Weights of a small GPT-style language model, trained from scratch on English Wikipedia: 8 heads of 32, learned positions.
MLP neurons of a small language model. Each row is named by its layer, matrix (up: input weights; down: output weights) and neuron, and shows model dimensions 96-223. Each number is 500 + 25 x the weight over its row's rms, rounded and kept within 0 to 999. Numbers have three digits each.
After each neuron's rows, "fires after" lists the tokens most often just before its 100 highest values on Wikipedia text that the model never trained on; "fires before" lists the tokens most often just after its 100 highest values on Wikipedia text that the model never trained on.

L6.up394:489493468480492482486504531486456463470504494475486444495523525458480498462472498455514474521508538497495468498533558534509501505502440531491514449548496497488462470483468488486471512479575544469535504480498501505451505471470509469492485503529498499500479537514531502503538492505487488536458516487523548517500468504471499503495500509510490485493487459525497458479500551532497484483514
L6.down394:540518472489497482534532497471518498485503530488489514482497484473505518472499464474542482530432482509474486477511493529509486505521494480522503494441498522464534488442515501474501474540475479516504506517536506497566494473476474439521454481510512480452476481520498508476462523497505527443557511487538491504469478524529504481513474495485501476503482544574462531482484499494496483543480
fires after: " ", " |", "2", "5", "4"
fires before: ".", " |", "6", "4", "0", "3"

L13.up726:519547548484504500502519527517538538478460525514501473484502546509512538492532495491480489488489517484476508475469502510507522521511485483509471511521511497497534500501469521507505511531494496520458510526465498451489484469511529449489506535513555489457487506509505508512455506527483530533552486496468479514477495510482451485490456473452475494449531502499552529505559475492476509532457
L13.down726:476468493519486464483512541439536521508510480552483492453569472488508485491519466527544475487512486497526477484509475503508509472528500513484488536483512539518482546507458566454496525488492548501476510487528539460487520541513485509474500468477522447496441501504513509502478529445473512522519516462528523460527513516516490500505495472507552482495483505521496527485478500526480533506541
fires after: "0", "|", "2", " |"
fires before: "2", "3", "5", "4", "1"

L16.up376:487495507517507522529526503484513445533466492453518518500476481479464513473491526481487499532550505484446528467515497467512497476468450548505489565473476512450519519482504549500483516548528490471504510505521502523503516497482496494464535518528513499499532480495494481467500485458480498531540499486531443513517525541538479468509545462487466481475507514532497525500494517561480506511533
L16.down376:515490487499471493522499495444535524492513510493477499504527501470502474491519475481488464477509481575443511506512490477509511478489528503485514505527514495498471512460470520528530481484449510432498521469506469489514501533509496537479572474484536506494496477467511496512482511547511584468508514505484511483521478500499530518555474509461518494478525540483459490474505499504494503499470
fires after: "1", "4", "9", "3", "0"
fires before: "2", "8", "5", "3", "7", "0"

L15.up699:528500502515490487497507494497478472438519469504556489467499524529479480483504517493489507550498481506494487525506534496477496494522467490542512518497455466521511478487526470514466524481514458534489537515502502532521488520497527502556485490539485448486482529525527493508522522472495510484535508473501525480546516480486485483524503523488532489505513487508526531481503522521472505485498
L15.down699:503521471518493511506449557471470493525460493538487525489566497475514473481497502475529478507534484494471491517483452535520481492506484525499522545493481520556534497549454465488458515491499481483495503515501501471471519523509496509453520482493507501498479503520484469501507502526502482529489476510485471496508491477481503505482487495463520463529490532497576515514495505528499532535517
fires after: "3", "4", "2", "5", "7", "0"
fires before: "1", "3", "2", "5", "4", "″"

L3.up113:448488526530518494512468524511510475462477517517493554526483486475483498514449478509498494508494511515512503535563530500460501480490487496447488486536507495501511475525504519455522497526515497465469534492470504535488451522510531503498471469446523452511526486514511486520469509539502516536527480474514463454488474513501514502558526513474460519514451489490509500516516485495512462525462
L3.down113:508526474480484476504481539496539499461482490498532564527507488520518517486500488495502478509491508499459523514511486507514529473476490509481523516482519507480455453446547490500510514438520470474515518507475450469451504510507525517502477511491523482520488502493501507548499515522491474510520472496477471510491502507521425482505522490519489522479514508539497484543496459569527473498525
fires after: " ", " |", "|"
fires before: " ", " |", "-"

L19.up43:506510501511478456512492495510442495502537459515514502482481530489512513443543484509516504505480518531498504513500550544509482525496491516419508501542512518509544463486512421508508475499504554527480483490483519473491535505498499459555523523498506469502532453496533530498486491514493524525548492481511493497491490466456484459512463516497520474534498517508504543553515455504527469525468
L19.down43:504504506506459533509501529513455505486495483539469480481478520491494508485484494477540473483488522461464520513469520493475545505492504494488471489516516526515493523475534471501497530523490499497540502507507509510570521510506480486533516506478468486486463497485515559487518518489511524500471531506454489491502498489453544506451512462464530541543522569472552501473524481512510546501506
fires after: "0", "3", "4", " |", "2", "5"
fires before: "0", "3", "2", "1", "4", "5"

L15.up676:440484512503476473481546512461488521526556484482503498559507511496479541502527536499514520473481499475501516529521460513525545527483455527476505485504525488485508521498481520502469470498481511543495491543473498501516515502530496503512511481499506504507470507500559490520486518474499471500476479471451530496539494498476500485567540519500517451501571477490515488527522503465486539486500
L15.down676:507540534522493498524485515505494512513502497466519504481482514482512504457493487509504504539450554447494492511456510468500504496475532493528511521482496492502511471485490532548502513530544490504503493469490514500469512496485478495485424494535508477491475482447522474508489516485541491493496483513525517484491478472498514540510513506458504512533463475510512517464489526490486501506510
fires after: " ", " ("
fires before: "0", "9", " the"

L12.up406:492477483522479503563503545506466489490487488519513487544438520483488485488539516560496507515484519471486502519571516491505523506538504512499553490436496488463540472488510472519514505496493488506471474519472497460429466517530559456502545511517522494472523514453495473467480498508527514500519468503511521500524537484506535500527503539484466482532492496473554519521554473463491475506467
L12.down406:495549505494519448473471515560478501518506508527483450511506504499513551493487496541480510491543506522498490506531498514516528530478474504455474497473540510536503478513506454531520506496508546537502505485478525517460468502489539524502526480535532512479513517483496514487482456511527463469517506560449512531469491509427520481514535528512483532485513519453530489523471478481511518500489
fires after: "2"
fires before: "1", "0", "2"

L19.up339:503543508467524506509517536487500468497530535524510556462512495572515512480471469499487477481497502522483515496500519496520496484486546496490495541485460488492462510466454496463475486502502439507486462508520519506503461483528551498486448483475500515467522530530549541475484518492508498495479465518507514506477492493507509488526528434551523526546492530502491483470501507522477437509473
L19.down339:512484508502452521522526506468496486500508471527489513558524490494512513502447499485512489489537476488526479502455476495465496502560489479484499465447507519536517499506491497507496557524465530495493558519522463523524488476491512468480454472536477505444538512536506483487551530486464493485530450473528508443553483513488470490490507521462539491466507500486476467485492525513518532512531
fires after: "9", "1", "0", ":", " |"
fires before: "5", "4", "6", "8", "9"

L13.up589:464481509525479472553449478508487491519512503524496550504477471505496517515530499540516460493509500496509533438482499474524515447467444512500596481484528478502518502502493505492489458472499494532478502496495511521508515516522478521507489486509486500501488522511500524542495451568494466516543484497486479509530515533483483522486491469499507552462553490529489515506527516461507501463481
L13.down589:509504475476486482518530510500520492546465484496494525541532470505486499507499494510522481487458523513527508527486538498489467486434526506506497479512516515555514482473508494513528517509529482490484497498504506490478526487515504513528474442529537486473451559490502487511488511478508475489479506466485429483490512514539499548506470451463508553470517502497507503529525471565465547526480
fires after: "|", ",", " medal", " in", " April"
fires before: "1", "2", " first", " ", " second"

L3.up572:490519534500462472503501459500472520486512518517495534507507498500500556494473503481536540520512496468496504533550489512494513488471462481456475545460521471496509540511545496530533526511513500475511519515490467493540522473495423492483532467478502521504511486503527468488457465513509501508502459448519476498495484502503476509525478483526529505501450524471519505512501477491478484476505
L3.down572:509474476523472463485460512511487524506488521514500460537491516541525518530528487516524512493506460525480457542516483488521532459486536482474501507487483508542484505488497512517507491511486469496496494520491519505519491504504506480533508527546477526500465480487486489536522518496506489489486471515493482473521487443512469478507497486501485528539494478551497530519502483542541469494418
fires after: "0", " ", ";", " Apps"
fires before: " ", ";", " Goals"

L7.up6:492497477469528462485494502515526482476501522494516499482454553535511526538487457527451522504464533530543505467486530515499524487487474486487460475479489484489495469490495474500503488520445493464491483534503488551505499467511497529533486551512496538501531491512531507472512484535529555488489477471510528521484483457456493516533485501500445507501495488524541513497524493487475512533489
L7.down6:458494473480513464506445486493484497501510507507518525440496468529484490465450470499492491475503520460471527501491531499493527516518492494521474489518496484496535498516411469517575555505472493488470494512560472529511509473446508461490497495537463515533500506537532518477488533533506524539476477472506470503496479492451457502477502478462513527511506545487523517518511497502481549506478
fires after: "0", "te"
fires before: "0", "5", "3", "2", "n", "1"

L10.up116:468465515512534466486553493480490526473505489509517470507460492470494513478468479474510528482509470479531540519474510537476574505509454493454528522515490530482499504491513475529480495494527493521483519528539464545459475460499533504500520532488493516468435530486505473522482529482504505499464483471513483494508504511461480517528465503491439492497481480485496457465505477498474480479501
L10.down116:429523538482507476500496513500531474504503482531531505459499515501535523529485469539466525492495528511556472517492483491579512491525504501531506493484464508541508478523503502503481501500478513520513483505497485507450503484491483521532506487558496491478491488494497500486511530499483500473445516455505475492508531507474501469490501537487502495492516472548515512496450488507487561505521
fires after: "-", "2", "1", " (", " "
fires before: "2", "1", "9", "0"

L4.up152:480524480535478481489538491486443500495493475477524474565468509484533484487491480470509515482473486455485485501528488496527492469550473452498487502529510503545478481539490470476538472547512497543526512526498525507512519463505474491511463492460525546491447511530478549496471523453481491489487444480509494491535473525526532464470482483481495498494513511478469479474542457513488523478533
L4.down152:466451496540515513526466514500485501463492465510517510515492495453538499552485492478470516484528529485508484480473448432508511488528491491509514490483501492494498550534520445484520492518524518490511496490495489506470528471526497529547539520463509467481497490492491519466536450491488542521509490465500488482499428515483483506516503492472483475494490542486496510482512461543492527517490
fires after: "7", "1", "2", "8", "5"
fires before: " ", "\n", "1", "0", "2"

L7.up241:474522521474489500477526515531512530492504509461513537540480544529463511502512518482515474501486453501470487506438494473453509482523459530502491477500498499506479499502482515512496516528521502517532479486509499477487483462499495509443488526522479489464487518524482469505523462532540567480499496476493504484536504500559521450524509482513490482470516572539520486470486466512550501492538
L7.down241:471485522528514528537539464513533498522521490508499511504482536521498493503518497476488477509544500497506527464459481461491553528508512528536514487522465506539507528543503453497474480487529496517507523454516478468503513454466526549454463521491508497446527505498497528513509468510569507516493453482458489535507474459504462477516509496504491455564491539536487507493505467508484499485498
fires after: ":", " ", "\n", "′", " Length"
fires before: "8", "0", "2", "6", "7", "4"

L6.up49:543494492539493503461522490521493502501490470457474545517509509480430465499476530452483502490498480521541485528434485482473504522490542523492500480468509499486480518489497447479510477489527458570503511482500495532505557494508552466479516515513483485493513524522507507470510459482512508456531508492518508504478498526506470489524516510512491504469480464475499501491518510521491446467473
L6.down49:513556462506531498492507530486488514478478477476471519505503513515518518538504509512517508500484499506517487501457499501499509512471506476531497524491525477503492548441497484536511533447472499527479488508526491468516532485481486447532550517514442523439523497516494532505465460523484500489488498520502528500503494537511437497520511473467496536474547473501467511514476453462497487485522
fires after: " |", "1", " ", "2", "3", "0"
fires before: " |", " ", ";", "|", "–"

L16.up452:516562522521478502483542477496503487532481505464494528505525494524531493474489494495498495452532507523467495471486529459486479528499519454484523488483498515477462496465498525514476510511517496502504490467484518485477498505484481479490495531494499508486535506490504475454512462483495540446495508490517471474503500467515503486521527509517448478522505478506515486500481501516477518495504
L16.down452:529470479462477510479546501529530487515562483522493473470498535480515481520466532535492502490515514499523492499537497526478465494484532523533485512525469500474514478486522531526505478485522525490495459511499489457500474538487452463482508490471517507486495457536489496551546521500540478503526502481519527522475533530480503492526518564516499504453454475520516491462471566490513509494514
fires after: " "
fires before: "9", "0", "5", "7", "2"

L4.up203:541512500543496482507417466486499452476473517500498536478455517474522478526481462472500480507505497521498506517511529469471477468502537507476491518504494515523484505473530495512485478486518484496525488513462516485493502520489520521473501512494506533554529482495487490487535543522480522451514505507480467523532536485509451535455512539509464462503541485475491491473517480506502495446501
L4.down203:502484503478477507476512556488513475514482511537428457454507541522467500522497503533536481476481519473470511512507492506507492522494514476531513464493515500522542494459542481514512535476519452519500533490504558473522459498511479532553451494521513491467475529503489502492428500515506500511502509505491525514469493526470458503482484489501495532477506490491482506508474504533519481484459
fires after: " |", " —", " ", "---|---|---|---|", ";"
fires before: "|", "\n", " ", "-", " —", " |"

L4.up57:516523524479449529523521506512483515516545479491516463504478487521508466508551515465536511499513476482485468479471498494504499497551496458502484487468469500460511516520537494458551523487491505485508499494499494489497506512476507459515522457506509510475456505508496496529486497486513531446511482464511505443477504490563500506516501515536523471521524485532508491524515527454516493545514
L4.down57:479549517513471505524520494508500504528513487494518505512499463485453501508507524496503488507496445487460508531539491488531512522492495508450518441479518489535461490512503466488527530496509516508496502436494468481479475493530469501490513487481510534502473504486509490493509456496452530497459493483525516494517470515536469478546503512551501427545492446502500491522517507549519479512487
fires after: "."
fires before: " |", "%", "0", "7", "1", "9"

L15.up525:513444557513512489542449501486513486473474509485497523466515524477499522493512511494508512453515519545504530450469474496522524509454524485520478490458517553501513494534515536523535480530510503494556519481515532498523493492484516488520471530514491541478453492485551460523494484522533455454518512515487454484512478497467508542493467510501464491544476487503587534499513482487503502476528
L15.down525:448502528489478451499473492545512516514477486519493497436518558529521458496473458492500494497519565464454466471499460491491486552489493494570538507515495511504529511513508478497509518471508474459542488553524476555502500509530485513513417498450476469484516509489537498511498534505515490489494484502533499464505517484493532503493512469483532507463505475518477503467482513484508500493515
fires after: " |", "---|---|---|---|", ")"
fires before: "|", "-"

L7.up189:514507490487489480482517501529487507471476512516481477508465478522495496518510512492503516499506480482508464491499535498440491482491484504488488488493477520495462516518495456510474500508488515531559532498465498512480509510556507533461508508542482521553514523504505533493484513499510457497483486453497531473478506489500507497500515521498501473447516493476530508506494516459498468459474
L7.down189:514498510465465453478512532469464505463469497473526533496524488529475508492519491485527512521490493500524472528482491507470507486526469491505465530504491512485453493476497551504540498530483494495512462524508489439463511515547522461483513475510494478485427537538495542481454493466510527516477494472522521510510525518489510492509508504507512467499477534483530456516503499502488460502460
fires after: " ", " |", "1", "2"
fires before: " |", "0", "2", ";", "4", "1"

L10.up156:498484496492510474468514482514474507466469525473450547535550517507484462508510472498477526502478484493534492475492473503506551487518513475503478511452479507532556496478480502532495522529493553490488518515498529491550466456489552506540503439493503473509515498494502459505501523474501511516558517497441502487468490507544515526531518485504495513440515511552539471431520476514511472537489
L10.down156:480496474494520489526552528516511507516475486524509507516463519481481538535490471495528510485527518517490476538563467496532515540460488487550480448478491502532459478482474498484501455503509495480473489468462475488494521508554447501533466467491522476497522490507484512526467496546527498454512490501505501514485584509505510462522474522516543461498508532517487512489529528505535492518512
fires after: " ", " |", " W", "2"
fires before: " |", "%", "9", "1", "8", "0"

L6.up368:482508489509500521547499483463522496513518541490456533534461492517486547481492490515476521555525534470494513497484495484482505529496480498524502557479454497526486489466522538450469537527509519445529519500506514471520473482509466495493478506494531498541494515506531527486491531478515512457465512529496471496518506496477464508480515491469465468557527512509516477525531464533498490489469
L6.down368:504509498480473514492484499513432490512529485486487494505529543452501495465502504486493535523530521493523512476528478519491459496501550501534500494524475495502494476494495478515505502521498509538489493507477480476537506455489542455525514488485510497487515486479504513507466501503521515509503520508487507493505518485537519547451529496485527484497457462528539472529512500515498499471497
fires after: "0", "9", "1"
fires before: "0", "4", "8", "7", "9", "6"

L16.up199:537476507497498467523459507480484502510539500490512500521500496506521502485503455477535501485516519531536533489503534552524498457466527528533460481539492464526521463493480481496471534484504558542520499450533473496489569447530455476524508534512502485526471546529504497521490509546480539514480548506478525541532440529487503498523481493535498498499479501505520482513511462499470507516524
L16.down199:507559503458485505536496512506523535468469536492475539505503486463515502484544544543484489512487501528505547519496536533488544494447490512484502467514516454495503486472521484554494493517482521500473510496517503513504511523480513443487469488456507523510498495502484536494523497518477486483505492504446502497517448478481494496485482457523542545495462514463467531542526499516487547470494
fires after: " |", "4", "5", "|", " –"
fires before: "4", "3", "0", "2", "5", "1"

L13.up178:473467444534513499511533487474499509493561493460560510519494491494507532527510532499528508527439506519540513480485508472524525516507491515459486523484550503489484482519482488486458440508529497489478507527487462462471526526508512488480491511526497501470486494490555486505478502516495510471493481472529519472485483457499465496519507528493500463518465471545471478534518474485468486522520
L13.down178:497499486531483506505493479497533509495508509476503472487491499457499516466509519510507527541474508445503480497496551518517470498481543489480477486575522460476486525512442520518484474479521505532519472502485493498515523530514491478493484501513512523509500510503482495456472485521490503513489465512484515436484510477522496452543536542499501475502487513541492494516524546437460479469480
fires after: " ", "–", " (", " En", "com", "en"
fires before: "0", "ed", "ment"

L12.up322:530513521503539480455515496504494511527533501501471494479481461508478503492487460474446475544491499449482458505491478476555510478491527514529488477469431522519470479478506500481483482500476510525543515502522501531485477452497490484482496543524502530506533522465526520511504482546505503473537528451502502460497468523507487532515469484477481523456528486506490495498515494477533524466434
L12.down322:531513470511439548501509535489537482480497494475489496529523506476490510459500504446557504507504528456494468502482491512475470470486540510529511528527501512466543512525495499492484513504526512485444481496479472466476532517517510486505538446491464521501477504537486512462485516517548521536508501537460530487512499509492463496484507459508484512501441493521514509487539514523546465493539
fires after: " ", " (", ",", "2"
fires before: "9", "8", "2", "1", "7", "0"

L7.up502:482506502475476464485530524521528458480527495540515503521487503494502532486470521497524486509485502493489522507512502477478478429495474526507522520533503517518524478464455478494500506498580532525506491509485453494522507501516487565476488513520462518549468500508521503542462494559524503468516516557508479481495539557525499466518510499504467476568471521526521509462501504536514452485454
L7.down502:500521484551503461475506490447529480482450527500503517494471450457486465502526529487536472479525476486486496445512541517509466542473502485500500507466486488481496537499510522498510521462508484513507471550486513476529523481499514536525479501495487485533516515537495521526486483496500505525513455513531499504478528480494452472526516482484502528502509540531526493451543506500507454492497
fires after: " |", "---|---|---|---|", "\n", " time", " def"
fires before: "|", " |", " ", "1", "2"

L12.up118:515482498482511509518523483474485497526473579524508522525498469472518491496527491520512466523499512476495517522521441498540518494503510506488493469496509458551491490488491494533520503463489493435503458519476475541521524470517521506510519509511534489531545520479524494477504506497500492524482536472520509504517503496519503541506486484473499504493483484498530467420521478473486497489482
L12.down118:513501497529469442492506498494498516489503521506488479466491528490486508474524508469487452488522513463460468548546518501529490518486507539499502506519499511503453481458547465512539486482472491487497476522488512439529522495527486511554485522469513515520518469487505469502467499502493538525514546489485490455469487533517456492565457476529505478479529521497537497507467488494463495496492
fires after: "2", "\n", " Re", " in", "Re"
fires before: "1", "0", "2", " |"

L14.up643:494490510546488519495525503549490492465458519516491488533476510523525506533476516522529477471520490481467512472511540490481472481513546528466432544524513541477486496530487474534533467510472502464509501534488500493474485515510510494490455508497493500501496496487475515482442509502512472486539463462527488479486497479506519488481494512507502535509489479504509530517511483497489500459507
L14.down643:480446506469532575502529514498493539497508513487505508488472529510476494485499499502503495451485494493531523471507506467454509512523483504503514492518536483525459506541492549486495464528523469502468523529486468509537470520527484477502457502504503486462503507501527509483503466513476471468464496481509501499466504459504524509489494546523500536507521448489563508476523532512502555474466
fires after: " |"
fires before: "|", "\n"

L7.up317:520537457473522533485488491502519520441514467512478504477478507494524499490508513495523495494514473542493562517438509508541501482517492492453483520522476478481522509513520533478502468456478514497507533497490447500513506505512476503524482559534531488517508512501472505504482464520514451473503503529548495482484497512529505470492520480473528469534460494519499458517520496505526488558503
L7.down317:486488434522489484494480478498501497544480515479532532512524514452467507545467466491518453549523488483480480492484502492472483476519515469492533486514536501499466502469483474490522536473492508510472493487485509473530467480485473551501488492473468511471484502467556536530475501493492522514480480507546493469485487495503489519516491477486468525501509490475508487521506502503501524548468
fires after: " |", " result", "ur"
fires before: " |", "1", " ", "3", " ("

L6.up759:530478440521498519527506562479486451477467485495520504512459515525476492462499465510512496501572500483483519484513478496500481508523479492483481514484509496464498537519528494500488459569498490496553502522485491472475443474499527485476533496484500547544513510449482497515473486513497520507521505533504468543491491480541492460464499514501501503486521471513519497505566472499438514477505
L6.down759:537454526494516537540500524532499468482489487522471499476497521497497496474479469532546470467519522492502560480484482471505479502462472548481506517473518477495504489463540562489519497516526487485495513480521535526498471497500516507515508494539501473505470552475496497506511537527504510481501501502473474539478472461527461489520511527537471506507464452480522503565517488501479491453501
fires after: ":", "s", " |", ")", ";", "'"
fires before: "-", "\n", "|---|", "|", " "

L10.up428:499481488498481543443475506468469513577531506507494514486494548494488488509540516501496507480482488490470490460455508537483495481509511506466505494509521497543459515459483502524496498473544522507498509509503500515515454480536485526528530479541538502461501462530502520515480439487500489466458537523500534547490462488453473541533480503462523514518482520545553502499519488545489485505468
L10.down428:517485501502480495489504522494493473426509521502492483507499491489525446508509532494479532472505495528519540469523543485473490471496519503514543483483496479471531487529516497461496463487479461505488536495502489488521477496522453446439509512459524535508473465498498468510514496529497502473510504450536542516491538530506486508482496536513469443494466513472464503467545550473529513514521
fires after: " ", "2", "9", " K", "y"
fires before: "0", "4", ".", "–", "8"

L3.up399:477449489501490514511491473505534514507521485540504483472472535475540477508437477521494521486474517468540503506483536519532501494510490505443492510536532512499456487547489499489473479492464510463524521486518514509515510524469485444512505478524483513439482483512478493494522471527506490467501495481512502521482513510479491477524520470503489521517484503529496520519496523485488483494535
L3.down399:480457537501500544500536532477526469515515464534472465490503504516506502507517490480519524510523522493479500509429537539509493486484484515473526490494474463531546491480485478458522472481484470475497456519508498490537504485509480500472475475529507529481460496493505528439534510551502481516490460453513484531513508470479502471499472509444500539494463508482530465486531512536492498516539
fires after: " was", " were", " be", " is", " been"
fires before: " on", " in", " by", ".", " as"

L7.up343:514491499478477503478479505461457505510512508521547535503511519530488547463512460511515500464492508518511473444461473513522461532488546439500479520528490533448489528534519517472476459480491550509508550485499491505488526520448485562495464493502498508485517497529538488477472486507508483463488514513501468479504478511477487508522514533499501461513507526492487511471484558486501520522506
L7.down343:508493523516496495533532532482511542496508514495499515512479518495489488492534545455543518470516544478495499505472496492527460490482505489505498500488516509460513529563535527475477452487481533522475517512513449482514512522553539489470507484495509517509503502482450520513456478509522480474496492513532527522495493515473488537543484530544505482482496474500506496508497546522491447488496
fires after: "8", "7", "5", "1", "3", "2"
fires before: "0", "2", "3", "6", "1", "7"

L13.up373:458535514530539504485525512491528467515452494525551467480471482553530490449584476550491530503446462521489509528523508527508515515506494477514505506517503486532463521520478505485503483527448485519497522480497481516509511473526495501496532493468495445533526509476557548471535512504539465520472520493503515459474516510510528495505465523474509461463511470501511521487529521499478476528520
L13.down373:487459505483493529553479534515535505518537531499468471487513507514525551510496499522466473506533507481487477495515494532518511508496472521498509473490493524520513524489531469519499487479521491495470501517504550505507471509495515478518483454482498517515519508499537483502535485520515500498498489513474511478448484520477498534504480505520473499499535494495521525521493520464480476471512
fires after: "2"
fires before: "1", "2", "0"

L12.up333:486503468515523478503503481466467507510474519518520491505500496497474507488505471537506467456507490518514503504477483497508496483510530474499512521473503514534516472491509467504531472499492522499506469522463491524472466514503477535490499516484475458484449505542511504477484488527525491452507456515499522509510487468509548527509470496468515521487479498478520485505501470523460506496478
L12.down333:497511491505482469484480475504527510537480518524557506545497495513515497488503457506471498527501542505447472463493518509440474495529474442512518452481488499469502478457506444489551463500520484483558530502516534503478480450480488505504530481485504476491479511488542520549503498516476482483502472526491521496485509494476497481521480472454529517513516554519530494471522478501498522510460
fires after: "2", " ", " early", " end"
fires before: "1", "2", "0", " ", "9"

L15.up150:494527484501516469489481511459526483531522502489534525478483456476507476495500507517513504464479466490527486507480522495542510554475467511491485469461486496520504498499486511486409515521513530493478485506492535449446493499546484497544519489502510504490448478484531538512476488544540512509500459462469540474442490490513506492529511529480499478481491485508485509473485486467453548504488
L15.down150:509513483503501484457543491463504546535477503493533500473474530501508526478544516508483491519498526512504475525494545531528498510479547514498488510518532506534455444499433495508525495533497508483481495478469496503523526476492475464500502480419488486465479493503540463500530535486484454491459542512481525467487532468476513462472538478455514471485503498508472494496483488488492556464519
fires after: " ", " ("
fires before: "0", "9"

L19.up56:515522501477535497471457511493504474510502470508509513507540451519488508488491465481519547435540490521480498484493480484450492539503468510484494510541462506467475535487503486474474502493509482509504569488538517470495486517483481519504489495476511483480529514518520518533492515484549491517549520454504473494476491520517501501539527513499534510467500495507495480529497513502506504505518
L19.down56:493495502505494515475470495498522506537482482435507496523491515513524454453529517509477492507501528464467478522527535542515466490512486494504492484459532496516519451498544478508499478514522540498474481535510521428512518487536524465442504510470460526492496476514522487471491528524470511502497507529476501458538517486486488519498458506481547510501453483468509503509498476483514483507539
fires after: " ", "0", "3"
fires before: " |", "9", "3", "8", "0", "4"

L12.up431:486516509516509494490523476519461515424486527467477487491510485545502518492495448558489458511525437494539446487503497522536533527489515529461558510492485507536496485453506452482512476529493520503510499460525498489481509513477463530498492476507464473496506525507511525463523502461563486463495501511489532502471489472508505520558489525548526501477499480479466538480482545515506513489466
L12.down431:470541520513528516462505565493472522529521478490494503506531498510480462524475527525522521500514487507488538496452514537517451527495525492480505507479460552472503511510478506480501527454450512477530490539502483506487503515485525497494496504470542467493520478486504506564446506507511514523510480499471495470504482474472516475503519476486507491504483498507479531494490480497457481490499
fires after: " ", "1", " ("
fires before: "9", "8", " ", "7", "2"

L16.up28:506544526523512493510518520540515507524496484512496500526479555469492504460519517519480460522475511509515448483454527516514547487496537522528534507495498546470543486529541454481490496496521488483514485534504493474509469487467501496501476497484510505500492476528528568448507458481505506526460503503510492523475486508504476483521495459487490482526474486513471518469529514440485496466509
L16.down28:495544505534480492496489471466502493504482520509516494504473518513474454519531504518513501495501505483493478469507542466496511494505544459521503515554466494525495515497499525470505524492492508482484491533499519470467505514427537479460506482489537490485483509505510471524454469485510452507479477469508519490524540465500489514506448495505450502526490506489516532528504450450481488489533
fires after: "1", "9", "–", " ", "\n"
fires before: "9", "5", "8", "7", "6"